config.yaml
num_attention_heads: 5
norm: "layernorm"
lr_mult_qkv: 0.7
decay_shape: "linear"
MLP neurons of a small language model. Each row is named by its layer, matrix (gate and up: input weights) and neuron, and shows model dimensions 48-143. Each number is 128 + 24 x the weight over its row's rms, rounded and kept within 0 to 255. A neuron's up and down rows have the sign that makes its largest values positive.
After each neuron's rows, "fires in" lists the words (lower case) most often at its 100 highest values on Wikipedia text that the model never trained on.

L3.gate33 [156 110 161 100 105 128  94  97 115 198 129 141 126 128 125 108 141 119 142 158 108 155 139 106 101 179 132  47 182 176 117 132 124 126 139 135 142 129 130 116 125 113 140 103 154 139 157 108 109 113 111  88 117 124 190 156 108 170 141 110 174 119 129 120 184 118 133 143 107 106 134 121  94 149 101 111 143  98 112 153 115 115 141 135 132 162  92 143 121  83 121 110 100 125 158 147]
L3.up33 [108 172 140  99 110 150 147 134 104 162 150 118 129 128 114 113  96 155 140  89 168 153 137 146 153 118 129 103 114 129 165 138 117  79 121 133 150  91 131  81  86 135 139 133 124 112 151 158 139 156 117 123 148 129 123 130 163 130 155 104 178 149 190 149 115 106 144  82 144 150 118 113 106 120 148 131 108 128 124 116  85  93 144 163 159 104 144 164 146 154 120 104 138 150 110  77]
fires in: "by", "of", "with"

L8.gate274 [161 134 171 118  94 109 143 137 148 136 134 105 121 110  96 134 127 130 134 127 126 131 146 151 132 119 122 136 148 154  93 121 106 115 137 112 129  68  91 117 140 145  94 116 138 114 112 129 117 148 128 153 113 132 126  95 117 140 150 118  83 114 101 105 161 110 179 158 136  68  89 131 135 122 102 120 157 126 158  92  86 107  96 164 130  99 111 147 187 114 144 132 101 138 101 101]
L8.up274 [112 101 134 132 146 145 123 158 119 163 140 111 141 108 133 133  94 178 190  96 127 124 138 174 107 105 144 152 151 126 126 136 161 112  95 117 107 126 112 153  84 100  86 190 132 125 126 148 111  99 136 130 136  99 150 123 131 127 143 123  85 122 123 124 161 175 132 116 164 105  87  81 162 130 123 116 117 130  90 115 158 120 122  90 117 121 158 165  97 134 129 141 128 140 138 113]
fires in: "his", "their", "her", "its"

L3.gate439 [134 131 180 118 137  80 103 142 100 128 157 128 146  86  96 143 149 171 103 112 149 144 150 125  98 149 131 126 138 110 142 108 128 130 137 138 145 129 129  91  94 104 113 102 104 114 108  93  80 135 136 136 166 127 121 122 111 144 164 114 107 110 120 173 110 119 179 154 133 124 130 166  71 150 116 121 138  82 131 148 126 164 114 133 163 159 149 166 133 171 154 145 137  85 134 138]
L3.up439 [202 120 140 163 118 141 121 153 133 116 127 149 130 122 172 115 140 151 163 148 119 141 147 131 119  95 116 122 154 134 140 107 116 100 121 120 126 107 150 116 126 108 135 136 178 135  82 167  79 142  98 125 121 141 120 124 119  82 103 104 143 132 100 144 127 151 101 157 162 149 139 101 157 115  84 107 154 101 113 124 140 144  95 128 114 170 132 166 146 143 172  88 107 145 149 115]
fires in: "an", "one", "that", "any", "a"

L11.gate249 [138 167 153 138 135 150  92 108 123 154 130 104  84 143 179 122 133 123 156 143  74 158 123 127  92 145 152 106 133 160 117 117 146 138 160 109 143 122 170 111 136 137 140 152 142 181 130 122 133 164 153 162 118 126 155 117 104  99 124 143 163 147  99 189 170  75 138 121 146 140 158 112 156 128  99  94 137 109 109 107 130  95 102  87 125 160 119 130 127 168 101 173 172 111 111 147]
L11.up249 [121 152  81 156 150  98 131 125 108  90  94 105 160 125 155 146 134 156 130 126 151 166 116 161 121 159  98 104 119 128 124 103 156 116 106 152 161 151 136 116 169 101 123 134 123 144 152 147 151 149 112 142 126 137 116 121 171 122 108 117 154 130 178 174  94 125 137  89 131 141 123 130 155 154 119  97 166 111  92 106 123 112  93 101 142 177  93 113 114 170 118 116 170 168  98 126]
fires in: "2020", "2021", "2024", "2022"

L2.gate88 [121 109 107 101 103 102  56 123 129 186 169  83 158 148 107 121 150  83 133 146 128 120 137 127  68 141 159 142 109 127  84 113 124 104 136 118 146 127 131 132 112 119 127 111 113 123  92 124 130 131 154 133 152 103 152 163  90 129  93 103 113 150 125 100 116 133 156 151  75 130 178 127 105 147 126 108 138 162 126 143 112 109 100 130 150 162 128 147 130 115 123 113  96 111 141 110]
L2.up88 [127 101 130 144 123  99 116 117 152 133 163 102 152 103 114 124 147 115 136  97 141 103 146 135  75 156 118 164  80 103 130 131  84 121  88 182 137 114 143  93  99 106 154 189 123 111 134 166 155 149 130 141 140 152 113 130 102 128  85 140 127 133 172 137 117  99 142 123  98 159 138 122 109 139 128 140  98 147 167 121 104 143 143 125 173 145 142 139 114 117 152 143 102 122 138 121]
fires in: "as", "by"

L2.gate70 [120 115 136 152 174 147 102  97 108 150  92 120 128 125 160 138 148 175 118 153  76  85 112 143 106 161 140 188 152 112 103 131 130 113 136 125 157 131 165 135 111 100 144 135 145 124 142 142 125 166 123  97 125 153 115 111 129 162 120  89 129 112 113 145 120 127 107 110 139 142 104 140  95 143  66 153 110 165 144 138 118  98 115 141 111 107 136 164 143 141 168  98 121  96 156 151]
L2.up70 [126 130 126 109 135 120 123 142 195 140 137 122 128 127 194 136 153 121  79 140  84 113 154 114 110 140 111 156 135 102  96 117 135 115  86 149 137 147 112 114 126  92  96 100 119 144 135 138 145 162 119  73 119 132 170  76 154 121 124 136 150 151 106 111 144 131 114 118  85 161 116 135 149 122 115 123  89 172 136 167  93 134  95 156 123 118 156 137  87 141 145 101 122 142 125 113]
fires in: "of", "that", "de", "per"

L2.gate381 [137 148 157 104 113  95  83 163 109 186 134 160 129 153 103 130 156  83 132 122 122 107 147 128  83 140 108 132 118 142 150 125  67  69 142 109 102 126 149 120 140 145 103 119  53 124 119 109 125 169 159 121 139 117 118 100 111 103 133 153 101 157 120 137 120  95 107 122 137 138 118  95 103 153 111 112 137 109 148 106 122 104 134 119 147 142 180 155 146  75 144 137 130 137  89 123]
L2.up381 [123 161 160 116 126 115 137 131 119 111 109 106 108 105 150 144 141 138 129 160 133 103 121 108 124 122 124 167  95 157 126 125 174 131 128 141 138 113 117 123 175 111 123 110 150 147  95 141 130 112 113 104 136  95 153 170 154 130 176 103 130 131 156 103 144 120 135 139  93 136 116  83 118 129 166 160 158  81 168 135 117 165 137 117 141 143 130  89 118 100  84  88  90 142 107 132]
fires in: "as", "to", "and"

L2.gate193 [146 109  97 130  94 144  81  86 134 155 115 144 118 153 117 149 136 134 166 148 115 108 127 143 135 129 137 150 144 164 161 131 131  93 112  97 152 130 151 111 134 145  89 118 142 134 157  67  95 109 122 129 167 112 139 148  93 123 111 162  99 146 142 149 129 113 105 137 108 119 155 151 129 123 164 131  98  82 112 116 119 167 127 144 156 155 103 167 119  86 137 106 129 114 153 104]
L2.up193 [126 142 136 148 126 144 107 112 105 126 134 159 109 100 142 163 173 134 134 101 132 109  98 151 126 105 124 129 115 193 160 146 113 146 113 146 108 109 114 121 128 148  92 120 131 155 178 170 125 153 122 137 116 131 115 148 102 134 145  80 137 140 144 136 131 126 102 140 165 135  98 104 131 130 122 138 102 106 121 104 133 145 147 105  90 110 131 105 140 120 176 136 126 114  90 117]
fires in: "by", "former", "fellow", "high", "to", "young"

L3.gate92 [176 157  74 124 117 123 115 118 113 144  90 143 128 151 110 128 120 142 164 153 124 131 125 165 109 140 128 136 170 103 118 136 139  80 102  88 124 112 109 120 156 180 130 147  48 104  93 100 122 136 153 113 142 120 152 101 106 153 157 159  89 138 150 132 154 138 123 110 100 112 107 128 104 149 133 137 161  90 113 139 116 122  88 121 177 156 172 138 149  94  93 114 170 120 121 142]
L3.up92 [144 166 132 141 115 104 123 179 140 126 134 134 188 152 112 165 137 135  82  76 170 129 125 100 123 116 117 131 154 146  96 133 162 139 109 166 116  93 155  83 143 112 129 124 135 136 105 110 124 120 101 123 154 108 152 156 143 126 128 121 170 128 111 120  71 111 144 148 118  87 160 140 104 121 118 122 178 138 160 145 110 155 145 144 124 163 124  93 148 150 129 115 154 130 118 140]
fires in: "and", "to", "a", "on"

L10.gate310 [192 150 160 168 137 127 124 119 118 171 121 135 109 111  68 109 119 140 110 114  80 152 133 150 124 151 170 106 157  99 134 126 123 104 130  63 120 171 164 137 141 121  98 119 122 120 108 101 156 109 106 118 148 149 160  83  74 122 166 163 143 121 118  84 149 142 128 124 169 120 112 131 150 152  92 140 138 121 126 153 124 164 104 151 138 153 135 139 162 110 103  95 133  95 168 120]
L10.up310 [165 132 137 166 127 103 122 141 127 139 144 192 163 132 129 158 144 141 117 148 103 144 106 138  97 101  96 137 109 123 147 129 113 131 135 126 113 134 147 147 147 102 117 114 148 112 113 112 149 138 146 112 125  85 138 110 130 149 151 138  98 152  65 146 142 125 145 153 157  78 126 186  95 117  91 115 126 166 101 169 138 128 119 147 120 116 164 144 115  82 127 107 128 103 135 116]
fires in: "a", "la"

L10.gate117 [146 109 167 152 133 136  57  84 125 147 142 132 134 113 108 116 103 125 105 134 131 117 116 151 124  74 131  89 114 132 112 119 155 150 123  90 124  93 124 171 125 155 140 154 104 145 107  89 126 125 141 161 128 135 114 106 152 164 166 158 124 104 101  85 150  97 102 144 144 115 138 151 138  99 111 119 159 165 126 131 154 107 120 150 124 107 128 149 186  89 101 159 164 104 163 138]
L10.up117 [126 107 102 135 142  94 138  99 159 150  98  90 132 109  83 117 110 116  94 121 131 117 164 124 152  96  75 120 118 115  68 146 153  81 163  93 146 133  87 125 155 134 159 139 116  99 142 153 141 121 139 132 108 111 146  97 110 120 167 195 125  97 141  95 116 114 159 162 160 135 135 140  82 123  93 141 129 178 118 143 132 132 116 123 109 116 102 148 156  81 107 143 106 117 130 127]
fires in: "the", "a"

L3.gate317 [157 107 112 130 128 118 140 121 153 147 128 115 112  93 186 122 212 143 139  98 104 138 146 125 124 128 115 125 152 130 107 106 135 112 153 104 104 159 152 133 110 107 158 144 157 142 141 105  91 150 128 104 117 135 120 132  97 118 152 101 131 135 141 122 122 137 157 145 123  71 109 143 114 121 146 124 118  94 149 128 125 123  76 169 128 135 112 127 132 141 151 157 125  92 112  73]
L3.up317 [138 129 161  82 126  86 109 101 112 104 106 110  85 126 104 154 149 182  94 107 117 110 145 150 133 119 140 149 102 145 117 142 130 147 153 150 116  71 150  99 152 108 109 190 136 132 182 100 130 113 116 108 104 110 123 130 114 115 116 123 175 129 118 138 129 106 167 159 147 167 123 156 110  97 169 126 128 138 130 177 144 150 144 115 157 152 134  77 138 116 145 140 117 160 130 146]
fires in: "more", "1", "most", "career"

L7.gate343 [101 118 111 156 112 161  77 121  87 122 203 163 122 113 163 161 158 135 155  71 161  93 111 165 127 142 124 134 147 137 118 121 113 100 101 124 131  81 109 141 142 141 117 147 126 143  92 136 108 129 102  73 102 156 122 116 144 121 108 128 147 130 125 130 149 140 164 137 132 123 128 105 122 137 137 118 118 163 160 172 155 158 111 159 128 150 128 133 162 170 143  91 147 117 158  80]
L7.up343 [118 216 127  79 122 154 135 113  78  99 142 116 109 124 119 109 145 146  72 103 131 159 124 157 126 135 127 120 125 140 168 127  83 144 131 154 116 123 114 144 137 120 164 105 120 166 141 148 117 162 100 120 144 127 116 124 112 104 154 160 117  98 178 149 125 117 125 117 153 165  78 103  76 133 163 123 132 127 134 100  97 108 110 128  92 139 120 125 124 107  70 118 106 165  93 132]
fires in: "at", "to", "by"

L3.gate146 [143 100 169 131 127 118 133  91 118 163 116 140 165 104 136 140 143 153 151 134 116  93 124 116  89 142 134  96 132 136 134 127 145 123 155 117 164 123 146 108  92 138 125 148 156 136 129  88 167 101 143 141 144 101 106 155 120 127 117 124  97 102 124 115 124 101 129 113 142 112 140 138 149 165  91 112 126 161 147 158 117  33 124 185 118 136 125 133 141  99 156 149  90 126 116 156]
L3.up146 [120 126 150 123 126 153 158 118 104 155  75 138 141 108 101 124 140 129 101 122 152 163 152 146 145 129 119 147 161 161 102 138 126 108 112 135 123 112 104 145 116  59 139 107 140 166 169 156 108 138  95 132 112  84 127 154  63 151 163 158  88  97 120 158 123 120 120 157 147 147 100 161 137 142 112 117 132 102 189 120 118 145 130 149 175 149 107 118 146 128 146 155 132  79 138 113]
fires in: "all", "most", "further", "even"

L10.gate298 [154 143 139 126 124 111 131 127 121 145 170 161 107 107 123 110 146 155 131 133 153  79 126 166  93  84 132  84 144 131 107 105 110 132 176 136 125  96 132 110 148 107 115 173 124 115 103 155 153 158 120 139 172 160 126 113  86 123 157 178 186 112 111 104 128 118  79 147 113 105 111 125 113 160  98  91 115  87 180 108 117 150 105 142 122 127 130 129 139 110 177 161 128 106 111 162]
L10.up298 [166 133 111 197 106 100 118  99 118 147 135 132 112  91 138 115 128  94 109 130 107 181 126 167 113 103 175 100 138 184 141 137 135 135 142 129 147 150 155 144 154  98 129 124 104 125 171  93 147 144 123 133 103 141 129 131 144 126 162 121  87  94 107 180 136 115 135 129 148 133 135 166 117 114 132 116 113 143 110 100  71 113 131  80 134 130 146 103 136 150 104  84 141 134 112 163]
fires in: "an"

L11.gate24 [149 128 153 132 131 138 113 103 109 171 102 178 131 166  55 133 127 144  70 123 119 160 140 120  80 108 130 133 166 120 112 119 130 132 122 112 141 131 131 137 111 115 129  86  89 146 105 143  79 130 133 121 114 119 163 102 132 109 134 142 105 142  75 151 123 114 123 105 151 126 159  96 130 190 101 123 138 161  91 137 150 124 117 151 164 152 124 138 167 105 118  95  96  81 144 137]
L11.up24 [125 123 130 119 119  97 110 140 151 144 135  95 148 148 142 100 167 141 158 128  95 159 156 143 110 133 125 122 145 160  76 113 150 102 121 134 137 135 105 167 109 144 168 148 114 133 152 115 105  98  68 175  92 126 134 154 110 119 163 152 125  92  76 173 149 112  84 109 126 107 158 138  96 135 130 125 124 127 104 154 155 152 101 153 152 119 108 165 175 111 133 115 135 117 152  95]
fires in: "a"

L11.gate179 [154 141 130 163 146 121 111 134 110 128 114 107 112  72 133 120 158 104 143 124 146 137 140 147 124 100 174 115 161 168 136 119 121 145 116 125 139 131 112 134 144 108 151 124 121 136 135 102 113 176 103 120 147 117 125 139 115  89  95 115 135 147 139 156 158 120 133 118 103  89 110 139 164 141 167 116 187 128 180 121 111  84 120 127 129  88 129 139 119 127 114 168 142 155 113 155]
L11.up179 [ 69 157 141 137 128 155 157 103 132 142 166 120 148 118  70 127 119 141 116 150 108  91  92 124 127 132 106 141 157 102 164 115 161 119 149  85 122 140 161 109  79 133 150 147 134 168 117 139 120 141  96 132  78 141 106 105 101 104 133 136 148 104 123 118 143 143 126 150 148 141 151 138 146 145 185 138 157 132 101 142  78 131  84 115 145 151 102 124 145 155 130 139 158 127 120 122]
fires in: "2020", "2021", "2022", "final", "2023", "star"

L10.gate195 [118 106 164 167 129 113 115  84 118 139 117 154 110  67  93 113 116 146 149 122 116 130 174 136 133 137 134 120 138 164 179 123 113 152 145 113 117 153 146 152 124  62 124 118 108  81 157 129 106  99 107 140 142 161 116 117 139 112 150 140 161 119  76 164 122 125  65 121 138  99 125 118 138 129 169 123 137 125 148 147 131 175  79 131  67 135  92 130 176 117 116 131 121 118 143 108]
L10.up195 [130 169 160 104 142 102 137 118 158  89 120 109 155 131 166 133 100 155 125 143  95 153  99 150 161 116 106 110 113 143 114 130 139 152 134  92 144  78 139 155 153 162 131 154 172 118 108 111  86 140 114 157 105 129 113 121 143 124 160 140 141 139 108 120 105 104 174 153 125 152 156 106 107 117  87 124 113 128 121 153 103 165 114  82 148 134 170 126  87 149  92 144 133 102 120 116]
fires in: "a", "in", "is"

L8.gate80 [144 130 124 113 145 163  81 125 120 113  43 190 146 111 119 129 118 171 115 124 128 121 107 114  68 113 123 109 100 179 121 124 145  98 130 102  94 120 173 155 116 123 124  94 116 165 177 156 105 153 166 139 131  58 139 139  81 135 147  97 130 151 109 140 114 125 130 160 135 129 126 137  94 136 111 155 140 107 141 117 148 101  80 128 130 139 117 116 126 114 116 169 144 126 140 131]
L8.up80 [123 149 159 114 131 120 179 152 117 164 138 155 102 101 126 135 163 124  97  98 126 110 134 113 117 120 115 146 136  94  85 133  99 121  78  91 146 176  99  95 170 130 109 128 106 119 124 115 172 161 161 108 113 141 143  86 119 107 144 167 125 164 141 140  84 104 138 130 108 151 127 113 111 113 176 149 122 147  92  99 102 130 109 161 176 157 123 193 172 124 103  81 142 117 121 154]
fires in: "that", "who"

L11.gate281 [111  99 145 135 137 150 129 127 108 125 117 121 119 125 144 107 158 154  91 136  99 113 143 134  89  90 146  92 129 153 120 135 122 101 154 132 141 124 115  94  99 111 125 143 176 120  89 142 143 115 145 136 136 115 145 162  90 166 176 115  92  67 148 158 154 101 144 179 117 146 110 163 142 122 123 151  91 134 112 156 132 146 125 136  92 104 112 172 148 130 107 120  98 103 144  84]
L11.up281 [135 106 159 108 135 116 150 159 108 149 109 133  88 176 126 105  94 143 123 126 181 113 147 157 141 103 158  86  87 157 105 112 106 145  71 149 114 113 136 101  96 116 136 137 125  99 129 153 110 117 114 121 123 129 118 156 116 134 146 104 172 132 141 152  95 113 148 156 171 146 151 135 114 134 125 122 126 147 139 155 182 108  83 156 110 164  74 130 125 105  81 150  93 148 148 149]
fires in: "the", "their", "to", "his", "took", "takes"

L8.gate358 [138 116 165 118 169 151 118  75 107 123 190 114 155 124 128  81 163 111 112  96 139 139 120 141 137 150 111 128 114 183  83 133 164 116  86 122 172 113 135 121 110 112 145 114 104 160  95 136 107 115 186 130 148 101 129 152  72 153 163 158 130 138 110 130 114 151  90 168 180 145 174 121 140 149  86 164 125 111 135 114 142  99 101 155 105 134 116 116 150  88 107 136  99 149 166 147]
L8.up358 [158 148 133 140  93 109 132 132 145  75 113 112 146 117  94 154 132  85 169 101 113 103 141  97  98 150 157 169 173 125 127 138 164 158 130 117 145 167 128 113 183 134 108 120 109 130 102 142 145 124 117 113 122 143 117 127 121 126  92 177 121  96 135 140 142  72 130 128  96 134 114 145  83 112 155 148 129  93 126 124 119 119  91 144 145 137 137  98 155 116 149 130 181 174 143 104]
fires in: "it", "which", "until", "result", "success", "this"

L7.gate335 [145 101 142 157  76  75 154 136 130 136 117 119 160 111 127 146 141 153 163 139 123 100 120 133 130 159 100  98 150 125  94 118 110 124 195  82 144 152 113 149 139 103  94 143 158 121 133 127 109 143 136 168 183 128 170 105 146 170 119 133 123 116  92 124 165  76 113 104 138  85 106 127 133 129 111 114 118 132 128 145 103 149 125 151  80 150  96 154 117 121 181 140 110 178 154  93]
L7.up335 [105 101 115 146  75 125 136  97 120 156 113 151  82 170 152 108 156  93 110  59 138 145 156 127 154 122 125 105 124 113 122 161 130 135 134 102 145 105 114 116 112 126 153 105 106 126 128 133  92 182 160 140 165 137 121  89 122 127 143 169 114 112 149 116  80 133 147 125 147 125 167 122  97 143 126 153 122 145 185 143  75 123 138 160  96 189 116 140  70 124 105 125 122 120 141 102]
fires in: "of", "all", "many", "most", "both", "some"

L5.gate245 [130 137 169 119 165 141 160 146 149 164 113  99 136  83 111 138 160 138 111 133 113 146 149  59 136 150 132 121 122 127 130 122 109 133 146  92 136 135 146  89 124  91 139 142 124 144  91 111 108  98 131  87 128 132 136 151 161 134 118 126  97  77 154 161 161 156 142 123 103 117 148 114 140 140  74 122 135 112 132 156 188 124 112 118 149 159  74 164 117 113 150  98  93 146 145 154]
L5.up245 [128 134 139  90 129 170 142 132 115 135  94 140 121 121 106  87 145  87 114 122 146 134 157  78 121 118 141  90 119 125 154 119 118 164 160  90 116 127  95 120 138 144 166 112 122 132 139 121 112 103 101 119 111 132 127 154  87 164 104 127 136 100 139 118 120  95 168 116 183 104 157  86 163 141 121 176 141 149 118 127 176 146 137 132 126 167  95 156 156 102 129 129 122 173 104 135]
fires in: "located", "born", "ground", "building", "house"

L8.gate348 [107 122 148 112 106  98 169 129 189 126 106 150 115 159 116 110 141 168  95 153 118 127 152 113 143  96 108 121 127 143 112 113 101 163 146 145 123 169 133 124 130 156 140 136 139  87 119 107 112 115 106  82 153 150 117 160 154 156 147 112 125  87 106 157 108 139 155 127 160 102 138 149  98 159 145 118 147  99 139 152 147 150 125 148 129 134  99 134 111 112 174 103  94  98 102 124]
L8.up348 [121 135 179 124 135 138 144 134 103 121 114 104  97 109 141 154 106 167 141 121 117 136  77 122 166 178  96  97 122 122 174 134 111 135 193 176 134 144 124 105 152 123 175 142 135 158 111 104 141 104 117 116 159 121 106 147 138 161 103 116 135 106  99 109 150 115 125 101 164 142 113 137  97 132 104  99 153  86 140 132 140 139 112 167  97 129 138 136  90 148 139 150 131 149 138 165]
fires in: "located", "based", "died"

L3.gate132 [115 124 155 130 147  97 112 162 162 134 104 115  97  95 107 120 139 178 155 111 127 121 133 112 124 138 131  94 137 183 122 110 108 127  88 129 145 148 184 128 115 143 114 145 126 148 152 153 118 127 102 160 188 120 119 135 113 101 125 149 161 117 112 125 119 126 165 162 134 128 165 130  73 134 149  69 116 127 121 153  99 168 125 129 147 163 105 147 146 134 172 139 116  95 143 148]
L3.up132 [142 112  83 125 105 110 186 120 112 180 130 108 138 172 110 134 138 151 122 168 149 151 125 120 139  93 127 107 156 125 109 147 119 143 117  94 129 165 144  44 161  92 140 174 142 130  95 140 142 123 125 160 131  92 126 135 126 160 164 132 126 111 184 154 108 144  94 116 100 134 121 116 147 139 107 157 116  95 130 103 138  95  93  93 168 129 107  79 157 150 137 112 160 132 115 102]
fires in: "an", "nothing"

L2.gate271 [163 111 148 107 140 116 132 146 133 128 148 121 112 133 143 119 116 102 127  70 108  81 153 136 102 121 109  81 112 144  80 112  95 115 129  86 168  93 137 107  94 168 165 118 114  99 101  93 142 140 201 112 124  98 146 116 130 158 136 114 131 125 150 107  99 120 164 115  77 138 135 143 117 144 143 138 167 147 107 122 159 115  83 169 188 147 152 152 152 113 110 115 139 131  91 130]
L2.up271 [142  92 122 126 122 142 122 101 123 127 128 130  89 143 158 123  99  95  88  73 126 110 120 145 175 164  68 160 130  89 134 128 123 120 137 144 129 139  77 147 114  97 158 134 151 162  80  87 163  78 129 145 155 165 104 120 157 172 107 171 126 166 166 107 150 118 115 103 113 147 129 172 104 113 166 159 104 122 129  77 105 138 154 135 141 135 124 120 100 105 101 167 135 149 110 112]
fires in: "called", "said", "make", "makes", "made"

L10.gate75 [138 141 109  75 164 130 136 165 145 146 157 113 133 126 121 112 162 114 102 131 131 110 121 113  98 173 182 100 154 144 110 104 143 111 132 132 124  85 133 126 119 139 124 141 159 123 149 161 118 119 141 140 120 114 124 147 118 165 165 117 124  49 121 128 142 149 166 141 137 109 107  92 162 113  98 103 125 137 126 157 132 123 107 129 142 135  81 199 109 154 112  98 131 118 150 118]
L10.up75 [141 103 122 113 149  87 177 130 167 118 141 161 115 140 103 112 124 129 144 138 154 118 143 108 145 104 174  91 133  93 177 124 127 186 137 138 116 108 121 112 139 112  83 128 146 129 163 119 108 140 108 174 134 134 111 184 176 128 157 133  85 104 148 146 143 122  99 163 166 120 124 132 131 113 128 128 100 107 125 111 122 156 103 113 116 107 130 178  94 116 104 102 177 115 104 114]
fires in: "took", "his", "its", "would", "him"

L8.gate382 [144 110 150 153 134  87 129 117 145 165 211 111 136 152 111 141 122 152  96 128 117 105 166 109 104 116 160 131 123 129  99 119 124 131 147 117 136 146 154 157 156 152 101 140 142 126  99 113  84 148 104 133 123  84 139 115  92 118 172 184 166 105  75 101 137  97 131 156  99 144  99 111 129 126  96  94 144 159  96 142 144 128 126 133 146 140 142 156 165  88 164 146  98 159 134 117]
L8.up382 [165 184 105 146 128  99 181  90 108 119 140 153 128 128 107 114 156 142 131 139 129 157 123 121 139 107 123 148 119 129  86 142 139 146 103 108 126 150 123 110 126  98 108 126 144 146 173 134 114 107 111 107 156 150 159 117 118 134  92  70 150 148 112 151 150 117 124 107 141 106 122  99 132 148 146 109 154 141 122 203 116 128 141 168  93 181  87 154 118  97 153 138 119 120 166 109]
fires in: "a", "most"

L11.gate364 [143  79 143 134 125 149  95 138  95 123 153 132 147 127  86 134 177 122 106  99 106 109 137  98 111 110 144 113 129 108 141 121 109 204 125 110 130 136 149 141 148  92 131 110  92 145  94 122  99 122 156 103 147  80 140  93  67 142 150 143 106 129 119 128 164 129 121 119 145 151 128 139 157 169 163 122 127 154 122 135 112 135 134  99  94 131 118 115 145  89 123 117 136 127 176 152]
L11.up364 [115 110 135 160 154 108 108 127 118  76 145 111 145 144  95 143 162 102 106 160 138 153 171 145 117 115  97 145 134 147 107 117 131 130 105 135 142 139  99 143  65 144 149 136 160 147 127 173  80 116 144 111 136  63 131 134  90  83 126  89 133 113 122 124 180 128 135 131 169 120 153 140 153 141 137 117 118 181 123 160 117 162 123 138 130 145 117 124 121 123 103 122  99 170 138 115]
fires in: "he", "she", "and", "1994", "su"

L3.gate239 [125 134 134 165 100 127 112 152 163 147 116 124 115 142  93 153 137 186 132 112 108 103 120 189 112 103 129 148 105 129 108 114 148 117 142 122 149 137 148 115 114 141 168 126 106 108  89 100 100  93 161 136 127  98 155 145  99 123 110 195 126 118 108 127 125 139 121 125 134 133 127 146  66 145 117 161 139 135 155 130 110 144 103 157 166 157 134 146 144 121 113 105 153 111  97 136]
L3.up239 [133 144  88 144 141 124 142 110 115 140 166 159 147 141 126 138 162 111 151 149 116 129  97 128  89 135 128 132 136 169 155 124 141 101 139 156 153 124 151 103 167 131  96 131 165 114  89 149 111 111  95 137 146  70 121 142 112 113 103 108 148 115  76 132 134 136 116 154 117 107 102 148 128 112 137 152 103 151  87  99 164 164 144 141 126 114 118 132 170 131 149 112  96 169 147  92]
fires in: "one", "a"

L10.gate149 [132  88  92 131 103 130 129 169 136 127 128 126 161 158  89 132 157 125 129 155 121 119 142 118 107 130 146 128 107  96  89 129 156 189 148 161 165 116 114 116 128  80 138 113 100  94  95 134  99 150 151  77 116  79 145 130  79 134 121 134 101 101 122 172 145  80 108 124 153 150 152 118 119 150 115 136 107 136 160 157 146  84 137  95 131 128 157 100 133 132  88 140 125  80 178 166]
L10.up149 [158 136 125 145 135 124 110 166 112 123 147 120 167 143 106 139 171 103 120 139 121 148 109 148  98 118 150  66 150 102 104 126 189 135 138 160 154 119 117 108  62 146 151 120 142 122 127 116  88 122 136 121 162  74 152 124 116 118 145 103 133 119 128 109 150 121 118 119 106 120  92 137 111 120 124 130  89 123 123 151 121 118 155 106  94 149 172 135 140 127 146 118 122 148 151 167]
fires in: "and", "he", "she", "but", "which"

L2.gate227 [156 130 124  96 106 108  92  85 143 147 114 156 131 166 148 109 177 141  89 196 104 138 141 142  75 112  96 138 116 173 156 125  97 121 153 117 141 145 127 152  91 135 147 131  93 157 133  97  95  90 128 116 151  85 144 128 142 161 105 130 115 130 133 176 145 133 122 112  87 163 157 124  92 141 108 118  90 131 122 149 127 121 108 164 121 107 106 101 126 102 156 119  56 147 109 134]
L2.up227 [149 131 181 120 111 139 114 134 157 139 122 152 134 168 129 133 152 135  91  95 163 111 160 114  94  99 130 134  76 142 113 140 134  89 156 163 159 138 128 138  99 125 158 163 103 100 135  91 127 112 100 172 108 149  71 123 119 139 124 124 138 125 140 130 141 142 136 150 125 174 145 149 115 117 144 133 131 149  95 134 111 118 161  98 136 140 158 119 143 104 134  81 138 160 150 115]
fires in: "to", "of", "as", "admiral", "by", "like"